MLP neurons of a small language model. Each row is named by its layer, matrix (down: output weights) and neuron, and shows model dimensions 80-175. Each number is 500 + 25 x the weight over its row's rms, rounded and kept within 0 to 999. Numbers have three digits each.
A block is one neuron, or neurons of one layer that tend to fire together. After each block is what it responds to, as a language model described it from the Wikipedia text at the highest values.

L6.down57:522501449451502530506456472502491541496461470510510518481560497513479519498517445522519452524541477531495502533520507510511540483504468506497516533525514522509492529492482523457456478490470499529538499529466455472503526468505470517508497539531500528477502511496445545506552507470469499512
L6.down177:479528477454471551519495489451508489513486497481523490516537466474464513513444502511536525481481495520540490478454498524501573483495498534511501515519486457514520511488464443525543467488523499511486517474469513468504488534511478527472530475506493518486513517465492481499513538464469558495
L6.down235:510480466512462529504489507488462519448532507494498485517524482441468536486495477518507524505525470501559507475501466522500497537479504474519489514541511500506532506520474495508500520441463494479480505467501534557479478474512525515465474457493513532485507504492524520500508503524444504485
L6.down263:514526484461485535455520505485488511514497497484462506531514505506438510540511522480503542501477513487496537480516454504492518497492467510518540499500483472527512470514517545473455470535503519503521527515512477524540480486533506520466507498505516492471488489460493467493481489476499493469
L6.down272:522513525477492476475503459529517517529506500483495520468435488522522469514475496532460471508522490498514534477481504538510504484526497509493481511505512500485494512497498532519564470503559508479526479510465479485553512507502518485485490537506537469488470521478496490532488561533497517519
L6.down432:492505523498527477524487515507448550470511523486468496494540503500535480516514485539539512483511494554484493485547468514474527477474499528487498540488490487494541474483487509486500457490479514507530509540474444514515486488483499508471512517543508513452496506530461572504485503499509455462
L6.down454:493516487512498534469556483452482506454486468522487476465522489501511485443471499545473501478570519515527485489495502495524513485431495443493508487518501519479496498439520496493515464473486488494485535512500519453505518489508510523466520521519531457460533547510501471526489469497507508459
L6.down529:512525504549539511518445487520481586490521535504467495513559446507459496492492483524497491491499473476504493518515502559504523492488468498536515493473544487478498507501498533479471488483462481470494508462502554522499515541518466499494450516468490507493513541498522500483564460511510528480
Description: Middle-initial periods in names

L6.down96:512491523494508505469462509547507485499530482484523457499505452489523458477507493509490495518506503504515495488472493513522496466495503482477536485495489521551505468470558500493517470501472493495486483522525532488475528462527509490493522514526478505483502525497527546444502484583516487521
L6.down138:487471506511489468486486487503522512476480554466504472471463540454513446502490530507493514544518504504535478541492477527504514454495500524557506543461500470513520498515518482572511459545508496464486533482477498529460498526490492505487481483473495567522526491495499503487530478508521507515
L6.down151:465533527533496517478519472512540495509508507536551516523512507499475486504516507484506524462517533500518466501554517491498482477522487459474525494521463518502516496500512517512449526486456497517486531514528530508515474465500475500511484484536456521513524466478475474466510468527518500467
L6.down328:521499454518510557465473494454550465509485516515492466518509516490476522510485490562477542510497503524481509527503470467506494469504497517466481459498488495512509438535480526477490514475476554512440467526539500472497486488517516491457512501506506537544476476522491482459466506523466478477
L6.down617:498515514501485488500512506545535497444520480499457506545502455471472475472512500486525523448513481513498509519498484507507465492505515508505485519490441552519491514461494548486482494530524469475502498506470518511481485509505525489501456521520531508530469475516506460463522532495508473470
L6.down618:504490475544508488475495489504527496459542513493471492527446457499553484514512512471459504494518476530544461510502531513485492472495503487525489484459471511539536502492518505477509514462499496473519530495449494478480508444495533509519486533481494461508475473533460497530530507512498479513
L6.down636:479513499528490463497451498482491525539497524505535519487520498516480544500491511513528470528521473524486470521436488493466454492471492487475543521467446472482501468498494543506531526512525526483503510515474553539470480524458497491465521523477456500507496518506502557482511470494503489485
L6.down637:509526523493507509518472493536488487473496503533508459521502512512507498502509482493472499466480486499526493496537521503539463550478448549526483526487496510515480510522510506487496523521483510517489422500519495528506504474495520501512470468523477487533473517488465459505494471528534539490
Description: Partitive "of" after quantifiers

L3.down4:498496490533460489460519443547502462515486464466502483504485493526495503486511494509518477497509507490521504532474510496525539517511495511471507518530492526491529486526509438513498482505493495446512497482517526531526490507507468486501453499476481508512510501480545490486532527525512473554
L3.down73:522513544541478546506470498469517518483470535473526484489507481482536521520510531504515496511435522490515469514453533497513487499498532547532519508527522532502506551488499474503521468480482459491509513462476523464487457504545507477523506492500530448485464522454456510502504486473455485522
L3.down144:484475489490474467484525519515509525514518496513496476483536548495508507517503487506519551543490521452500540456536526497545492438559480493524514469478473492441491520528501520524499532474478495459475492520547489536492503434456519524493538512514503514486468482506487431534497467466498511490
L3.down157:520504501531541492544514495453518521505525527473484473474477438490462523540517504495433473506486468490520515528449484478503532498517479477496496444476509496485456501483517499490530485520496466474493493497476491517511497536514506513485521514533546493557470519486512491491479475527461477500
L3.down254:447497474428499508501513483483481498497512477483501495491465462503508513509487480517497508513506499521482422503475510502460480528528482492513456487491463526538477513464517492526502512529500516502516516502530553452478520503518532467498459529505486575473463551475519470517523454481484537456
L3.down388:509451483536518493492488496469527491536530513502528476473478523499504501487510520508487521467496497493487500476560500521502514515470524476519507457448513481510498484535511503467495483499468534493507471502502498542491499485493485511550468508475503555461513493530488480543456508507497506522
L3.down569:479510464477494501519490458477491511477531504514492494524516543531513521478494510504464490493547490496523532498487419491464484516537485514504555483516520525458500532493505500506510498478470462469505498473560518458523488517494457446504492517488497452463522509483517485527511532496486523512
L3.down633:548495484463449489498541504507480528514489513470506521517530491507505493521489438520481513530549533490483510514472485447501500473472480527475497503522475459450482502492512511536464474536494501488493508503463560486503518502541479498468499508445514482475470549481496507518483554542491555487
Description: Suffixes and pronoun determiners

L3.down36:468521521542491499498447471459486495511507485468494502504504490528452546510479484458541513521530529527507525513516552471516503467544503499474487466553514487544507541509500484481468458513519513505495508533520518489450496508490461517504475505479523469544492523486514502520509480487513502538
L3.down111:478494508535494516485484444525481523476489480524508501517507467552505472472512541483476540478512526445548516573494534500496520498492508522479498502473497486490529470499535479504529541493511500499486526509475545482488490478480466507486471498522491467515488477484493543510509502536484468483
L3.down171:509510507487450514513514510524516499465497503464482518466497521484480496505514498485496518538491515468479502544465522468507556497471499498527514454467448479492520484460506482453498472475513567513473441469505489464518522509533515493494469476457538503494503485469492479481520483445491488481
L3.down206:510507473484524496468512496513508480511522486522524500515471455477524467509524498457528551498546514473524486504499470509472512525465522482519481523518499501465496496456522519457511480494512504518478487491455494457495546495460483539488541495484485520499538466519494491516550503498518502529
L3.down327:509453473464526470452517557523533530510534473515517453478492500461534467460514502527510498487549487470488489474471483485497503504516499478503502458464469486440505482515509507540474501481488491450494523499529497459477560519516522538452528498521477507505497526483476500484536466509497526495
L3.down499:492495494494460523531461526457460506524492511476545475523505509530500465509453492494538488477488509468473481511493468495536553476517472515487493494516466533481447500489491480531521519474539441500523493519498499509515523533506425543488518510498527507482467490484518519511496513491494505527
L3.down570:526515446512483489485513581503514538491481487520507507444468455499533483500533525465497489487505523473500526503468499503462499474498492496495538532507525532470506517503507513502487538496494541475517487493469525483453536496499492535516530509477460512502498500486473520539510508443488532535
L3.down629:501448514473471512475537457529496512482495538516501539505523510470533518513497512480510534474539507508510447479486524497509515477521453511466488518516498492497547506505492537475518514483496524530505511498481547485455491504443525514502530423497512498541500527466509506478492470504526482502
Description: Of after nouns

L5.down531:534506506514501487474502448487446533478508529484517489533513466532503502537493501484517517502461527472492532526479521488508495526467519533544488480473410487500494519517458497541522496493476488479503526504523517495534545466500492518444480522521492506498472537465508472497470510473495491503
Description: Word or name completions

L3.down8:483528494507495468481508465511553510464488471488544530506473457456472496472490524478534532506470506521463533475479512506519488510520487484496499512509543471454496485499514456573498497504516503484505505521461512478522542551509519500534506529484508487516480510500490478516519487479462518515
L3.down195:485497478510521509533511526463472495515514486509527499484495496500490526493491537517492510482498478520518498498513499541457474489506488506515511494485507531530482496463493481479504519529517506515479501552467480473489526468498488508508506514496509519509506535459536503584476500527504521480
L3.down256:474531470531464476470483488493462482461497521506491511471512456531510543459481424526504468495480518531484547475469532564505508473513494496467519484514518493495522493489484529492487501526484488503470496502514473460508488506507476469539556490522469523477480464522510498482535494563507522464
L3.down319:489486490533527557540506500449468499474482505524510541524509551490491484514478527466507498554497458520521498498509503485489481502482453520476489488473504516520447498494500512504489524479489490506528490478494489486476457541478520508508489479509517500488482475504486527481465461510483497451
L3.down347:482525535514506471513462493495467502457499503492489517469467492490501480498519514487523545490543550481467513514527528476511454467514496493519505515479502460467480528459490527485484486478485509496483472451504493458517537464493521514480510499484476504499517540492492503524486519516453500478
L3.down507:511490511530467528472521512492483458481511534499551475516518532505498514534521488523509517492548508509541514504541467525530462501562465547511513485484564525515515518475493492515471457451508483517535462509484486490479502501498454529525497480456466454525510502484487536527522477512463485493
L3.down561:511504532472518481496488509489479510518500491498498525471515489454474501507505472484534515474470507492523512472444505534500503553456532486512520489465521466461477538497497504520480475477524476568526468518469517491482525507526498509543486531493514456488495523449506534491489458493499485496
L3.down565:522503477520493469483511511467500493514473495570520457467541465541503485482590466485545535503508509513466516519552492514515500462519478478522484467445515495500498546484536519531497488480487495507451472500472510492529527485498499491504512488462503533475512487499518515498479503553480468502
Description: Mid-name hyphens

L5.down114:505523530564521488474524506484441526500520487488477496509548519472459486528489445558497513484492572505525481493496514569460500535530488498485506520481485443494453508467474509505494474520509478525468497481458521519496494484455522487543481503474508502502503496529486499513489511505473523461
Description: Compound-word hyphen joints

L5.down484:473464524487489532523476527478473527455490502505497465459526489471517500498501489496539503509497545528507491496487492523514508494488511526518495552490475531481471489526523469501496525453519500505513479497492496504542466490502518531465479522489521501504478471510492524518470485470467469469
Description: Fixed-phrase and table continuations

L3.down137:443521471458552503482542499466493453521545462522480500476477525533483527491493504495494493544527486516539539495532496490485452512472481509521482530496482460516529493452488522526493546483519462462514489518475528506496499487489533500489489490481509450491530508497505490476494574518483488488
L3.down161:483475471502529475521522548446524513498520513467448476463490515537470495515541502505486513506492438554523470510495544495518483485526508471499492489491497513531497500532460512529499502511452512487467467518479481507468510524527504480504554505505491454503513521470509508492519498482529475514
L3.down214:529484516484504483474503477520539515546490498516488480469474476449490484466502523483506496484485490525485476508478539451486529491515496508511520486518520457524513507468518516471528449515545474498510482480530473467458500538465515490480448497521489540518485520481536519500529510472447522516
L3.down258:561466510495531483550535475486516507519478498528495511490474478505506465551489457512518509527478546473489480523498471433491441506516521533490519528488495497492502493476509525508489501474502509497485516488542495485518513484524505533486501493478488499525480534522495499526477498489518549483
L3.down302:498506465552505487513465489549485475487496466445502492521516500497494490488434486491546511508468497481488507500465492495454510516530443508502502518473503531517465533513519481435515488488519474505485517493506492504448481508473511499511538488467499500510533508521484514500486521469502531494
L3.down491:482512489477512506483492506504510487496476457519526534514503512506525458499474483509519461464473506491506528497485514454529518500491491451441544459498532469519504485492501454500443524488524495541513487486526529512483484506539513466526509484473561498530485494562518534499526529490503516476
L3.down544:494516494471484502513466445503496490494505492537523480506495492469510522510504514500504469460479524467507506486514513496522457502502487507440491520508530517497510508514504525509519505488508516521472516521521547457492510508483511506509501484529545468557505555478493498491457515491538497492
L3.down581:470467489503529501547499505471530483488519505447499469509534481502476515458498492472525485498498468470467495488456524496545493464454511488470502541485532531520517460473507519463466521498535529535489547505455553504486496497499494505522469554487504478485520536533482513511486514483495514543
Description: Sports and election results

L3.down105:498488533473563478495533510501494500494545510543477506497473488488521501536502472543472505510408490511540497517522509548513517531486542487529543526501511460486525499438475463477467457506524482542489531516480488515483522490497482457497481452498500484485482522502528508474493462495530549476
L3.down156:499496463489546511450503494443464497508494500515516464497463518485497542520499505540511500529477474509488486491524505490474460474448531497456483489487498503504530485467486484491494471536457494455509536480499464501555510487483526494536485557491513462532558523521536484497513548537505492484
L3.down228:490496520486487491496516509487506554527516510518494503497468503480457520466478508479513520516494509517521504497534452526489473487487484498492510483538536482500507464521507529474515521488502482511490493470500476489486488526474551470516496496477525483544511489528516510499488482506497516497
L3.down255:474497524461497459459480521489523478513494504482506496492496450531492541440510472541432495495512507498495501484497469521476464509460554500526517509470503471509526496502465502480493498515517491496512517520495522485479549481460501473517537541505502465503462509528517495522505480481438482498
L3.down404:481499509501511490514495524489522503525506479487450521508486458519541506518550527493506562509515511463509508514506489509515503504492489493503498506485533483460484554486507478469519467467539541445460480498477504527517528495501489486496490494478481543483480463493529483512524520464477486487
L3.down406:473520520475547509478468491491496486487503526435491478504528491516537491514520524510497467506517514526453496522495523509494500479477499507487528535475532520523486488474507509443470522480493491512522531512506508479506522531483487501489481565539544482479509545493486544473450543525476492498
L3.down436:544476467482512488477521472489466502530531546548510502495518490467551496468519509501497472501509463509490487484484468476528465482511493500514508482508498514476531535496509476464509500513520506498469539513505486523505521498486478486499498503470501503510542490577480488515494510478516509523
L3.down620:476489466509474509525511484474507498538517487527505537513524577531497525479505528480478440471498503528436548491517483515488427541536540495494489490507516446551490530544504471507521509504504519489505492504545497495528504511491518467506502478492525543514484465495515486492510510511495467475
Description: Word-start p; passive participles

L6.down84:532520481480506473503503488493498473511490526495466529559486514494476527457485452489526505522496464558483503475524493532523528539512484517520525463494511510496477538464485552460490497513520465503524483526472494488490515501488497514512483506460519517483517503517508469524497517503470517501
L6.down172:529499509485473488497507556475513486463487493518512494553480463526476522454468469519513525500454500476481500512496519514483508561485502504511504474478492490500474577523488518480528541515461552503511476466470481466565507457499508513495507471509553498525475504481506488504484465493498514489
L6.down247:482466472503505499490499478498498482496475449509515484562526480533513501488508500521511488486513502470492489526436528474530489485526482487500487525505508476485467574536480473495535483519492481506499517446524464467526461556466454500494498489531493457481492477499478487505457530542485509517
L6.down260:481492535464517488474461471478481528535490492506545479498518535481544540483511468500492539550471489482515544515536519514482513481494490509514500511492463479523511506491508514497506497521500518546565517545503530465503518506443509512523520555530544529470513523497507512441492547474507502524
L6.down261:484467498504503534520498521514519501526503492503494477474537509513498472473522470472488492484503502433528539480519513513479472512495543513491479535500455484502485490460523486516516509502448494505512503508466483528520484496529529531533499524495516529479487492511494506494477474516482549469
L6.down299:442503510523519478496492541536499509480509535495501501524477490497546481464513497461490485504522489478499479472490514524460463495443524519525476512513493554476533516472564499535492535501528523488512528480529487489494497498511510499500546466470528537514520510454480482550477531532523481467
L6.down538:503520481512499492507501489460454444470495512439511528477542520513525525467471478538542509547496493528499513480490504497511506527530482499497490507522502483497546528496466474503526517480473465465517502485525507462513560508499511496518461458504502513522488497498490548500512451536517496474
L6.down622:531493502526476516488504490528478521509511511530490512522530550541495502483460506458508493522443501488522518505512522479507514459509441535483492498507479546509525536500530461470469514482481508469554568488483491489523508500474486488524477478457493450496526479541481527522532477486491526485
Description: Anaphoric third-person pronouns

L3.down33:503459509498474528483521460513513488485478512455504526543569481509495504499501457448516474496498443527484494512486489492508531481498463536498502496525513510486502506524451514476479488495510481511519546513525490499530476543489534494502489533492522513542482444547467497507497526489535528479
L3.down64:484520525448483497511475498466510477475509433551453463496504514509493462501497527523494503521526458514489460493544494529497533517434535499467517491519516513490517493546486522530483524494493501508500536465504396487490507465507563490463501520497496466496498492471520487519487515516503487530
L3.down117:508530443518529512497433535485478490478506509439523515490529496505450485502491523506505527534577498460526530482504494518518460484482538529512489522491488517524487509480549512489496479508486526495542510545466544520492487437526491496503500525517460547506469513501487520497516455502491461547
L3.down204:510497466490477482484501441439493528536527495510526497524495533452493499465484489484491448503477512483456485507487511481437518491537535506542526490483468551536515483505497502516531520477501506508494489507466520512500499488510464499506511499526490510483486538471498454490501496462503509497
L3.down213:521528514480499555532504503489458480480445484516517493484519495476486433548494547498454520484478554511514501483528532489518490446552448498502507469503558496465510473497493505505496568527493478513532486480475455509481533470501503512457488505518515477502517458518484492519482476497486500513
L3.down271:536533454510508515486495452495460489483477493461499525511527502521492499520470495499492547520509424559496501535465498481509456502506495451500464541502558499455497513510490550479507513510480533552526457466466477482469519500509498503450485524484498465541524509464475481487485476485494501529
L3.down369:460523458493494499491467509489498469505515499503510530465500454511485528510492513495466454503489469477490567487524432480489486547511505467489521506511561469479469525532509493527506496460488495491450456506501492513496488555474493497517458505489458537531503479521496504462496482521556523515
L3.down465:514494496552526536505485467451517535511469475536529496509534485519481479505459543466510514524495507499508493481501492500507473517484488517484471475504507488484457503497481480522501527507496518474503511529491459513455506500483433489478498488517487550499472463523520483494433486478521506487
Description: Initial-abbreviation periods

L5.down518:490501516473459525508496471485525472494536536474493460483469507493493541449477520463520512466544541529510528466470506485478483477503506550486469501536471475571453506539535494487507531500487479512507540518471536526515482466507479486488500476512485502486487545495485499533510531495489530485
Description: Abbreviation and initial periods

L6.down32:504503518524383507503503474534520514487496530520496482530488499499521473481485529469480522529489487517514513507514494442456484477479527486501495496466514495466556469528494519492496508468533515484489478483504509518480544494525491515442520537478500496438471490530485487489509494516487508520
L6.down236:527477520519508496470496437434506488510467553514519485504474488503527498513492492513535534468494529515511479459487492464532534512495532504472482485470479510535521498512487521476492473431492488477463467502491480536519497489520505490490485444533496476535524477499479511494489504485476453492
L6.down267:468479510473480535494512487491498533552511503543511454501503512539488515490522499478552516440496492520454479497554448511507502504489470471488515514473495550508462512477529495475466498509526475522482509504482503507479500501451460503539522544468506493484479481564515471508502504505470523501
L6.down278:455512539471518501509461503484477507506489529500473492520541472499483496530547523509538513501551511482512499509493434478534487513498504511513500506519503470467477579504479533475498507463507506524495453490479517510461459521499528490521519523524474456481475533510515498501473521517513510526
L6.down338:489550453520475531520496490499480481497519517515514523502494441451479506450506499506474485479537486526496486511475547514480452475485516509503468473489485492494518484502489491456520482467520535471480516500494489513506493532497529492502473507506519532489542481475517477463449545453487487521
L6.down530:541496506490488465515486513507510504482472500517493545484483480442496494559526475487496535459512478538523528506536502530492493500469531497555495529485477519479461489478523520526499504504495498426470488477500532494467495495489516520520520548472510485528480488481488508492522508490472516488
L6.down572:455503515543460494543532507473498459494503537486530492529473515514455465485458513498471428512538500530489515508509522530504494526526506471502463469491523479515495474500504529493495511494494523531482480545493489489445476503457515529504515484500500465510521524515553521462512439519448514533
L6.down628:520428484461474534523560523503489470481493527511479502466522507528495494529534495464502467501481493474525530509489495532483498502469518519494475518520506517517491467480534484500532526515526444536479467484467489522522511513505498494510442509510479487480550461471513527519497501549471520501
Description: Passive participle after "was"

L3.down23:567502471515486545479545453467498490471494510496469463495474530509532498560520502528452504493496499505500524536539532489513466490452525493549495477519535499491530478520497500528502475475447523488526468508515530502511495501501476526478498483511516502533545487516505475505556510481513493531
L3.down27:495527516503485530498501526486413491479489503497461506549480515481476517479455498504515535484516511519550512542523527475493516476486502496504519488515503532457480494461535458511520543488491525501467502513444482461426538496488511504521482527491483506474514462508521464499530486565505517469
L3.down129:504491489502484514496461435496528484493481528528534539496525504553487505485487466484495573515511525484532490506526477512471517489453516503510534488511524509469473503478497457478484495459511483512514473514493545488498487473511498515502481466464509526466496530525505498505539512519502509482
L3.down139:517462508472499491486529521545501477520480500592514522506481516485523514475565500524466521476532494495485519479522498544488485511529529523500508511482499559480498475493477501455513505460505543503469507478482494528471536486499531496492514512486479526484516477535458484489492466517484515541
L3.down241:544468495474522481472513517501496510462504491483561457515494493558521474543524457502459530500517484473528490459493517516496503501474466510510515465505495502481507518495478484480502521478500484480480459490471485520464516482462490503460547514503477488496464487491484537535464487469483562491
L3.down322:507505539492453470528506557480484533467499484519463521513530539477499500452520478487471529477462457482536510502500511498501510492489464469546490522474485486499552515518529485487523528473493473523499551470474491525461501506485492507503499490508492485482472510475493518493515467490533515491
L3.down487:500481487524483483526508500487453495502523483495522546494496496497495539512547497482544530497486528503550484518488513498521535547504468522536497512494472515470478544483503479466503505508477511485506467492488523489489491522455507510551496497551502515451462462526516463527485491511509488476
L3.down600:522505500521561477534503498558490473516534521528493512456511504487478507482496567477495481464487505495549518507521520512497528513449509523496530542475462554485529455523497442506512546526549473473510515478504511545478488439530510475518477534479472489458515490514494470487453464502504513458
Description: Partitive "of" after quantifiers

L5.down71:542481511480497540529511507531509509485509529537493459465505523484523512487567523466489534496485489495510523515478506504495528523491531513541516525535433477508510495515490498475439502500500489524511505459469517487546472481491510539481502487478489540503497447487480490477530498512543459478
Description: Fixed-phrase prepositions

L5.down422:510527535510495520521493514508509480542474469517516534547519563535513486484500493504493448512450481505503497542523526510448492495500527513481536495511504508524509469498498516509541479547507475454457475481499489506476479508497529470521494521510453459455517520465488488513459469546513526493
Description: Partitive "of" after quantifiers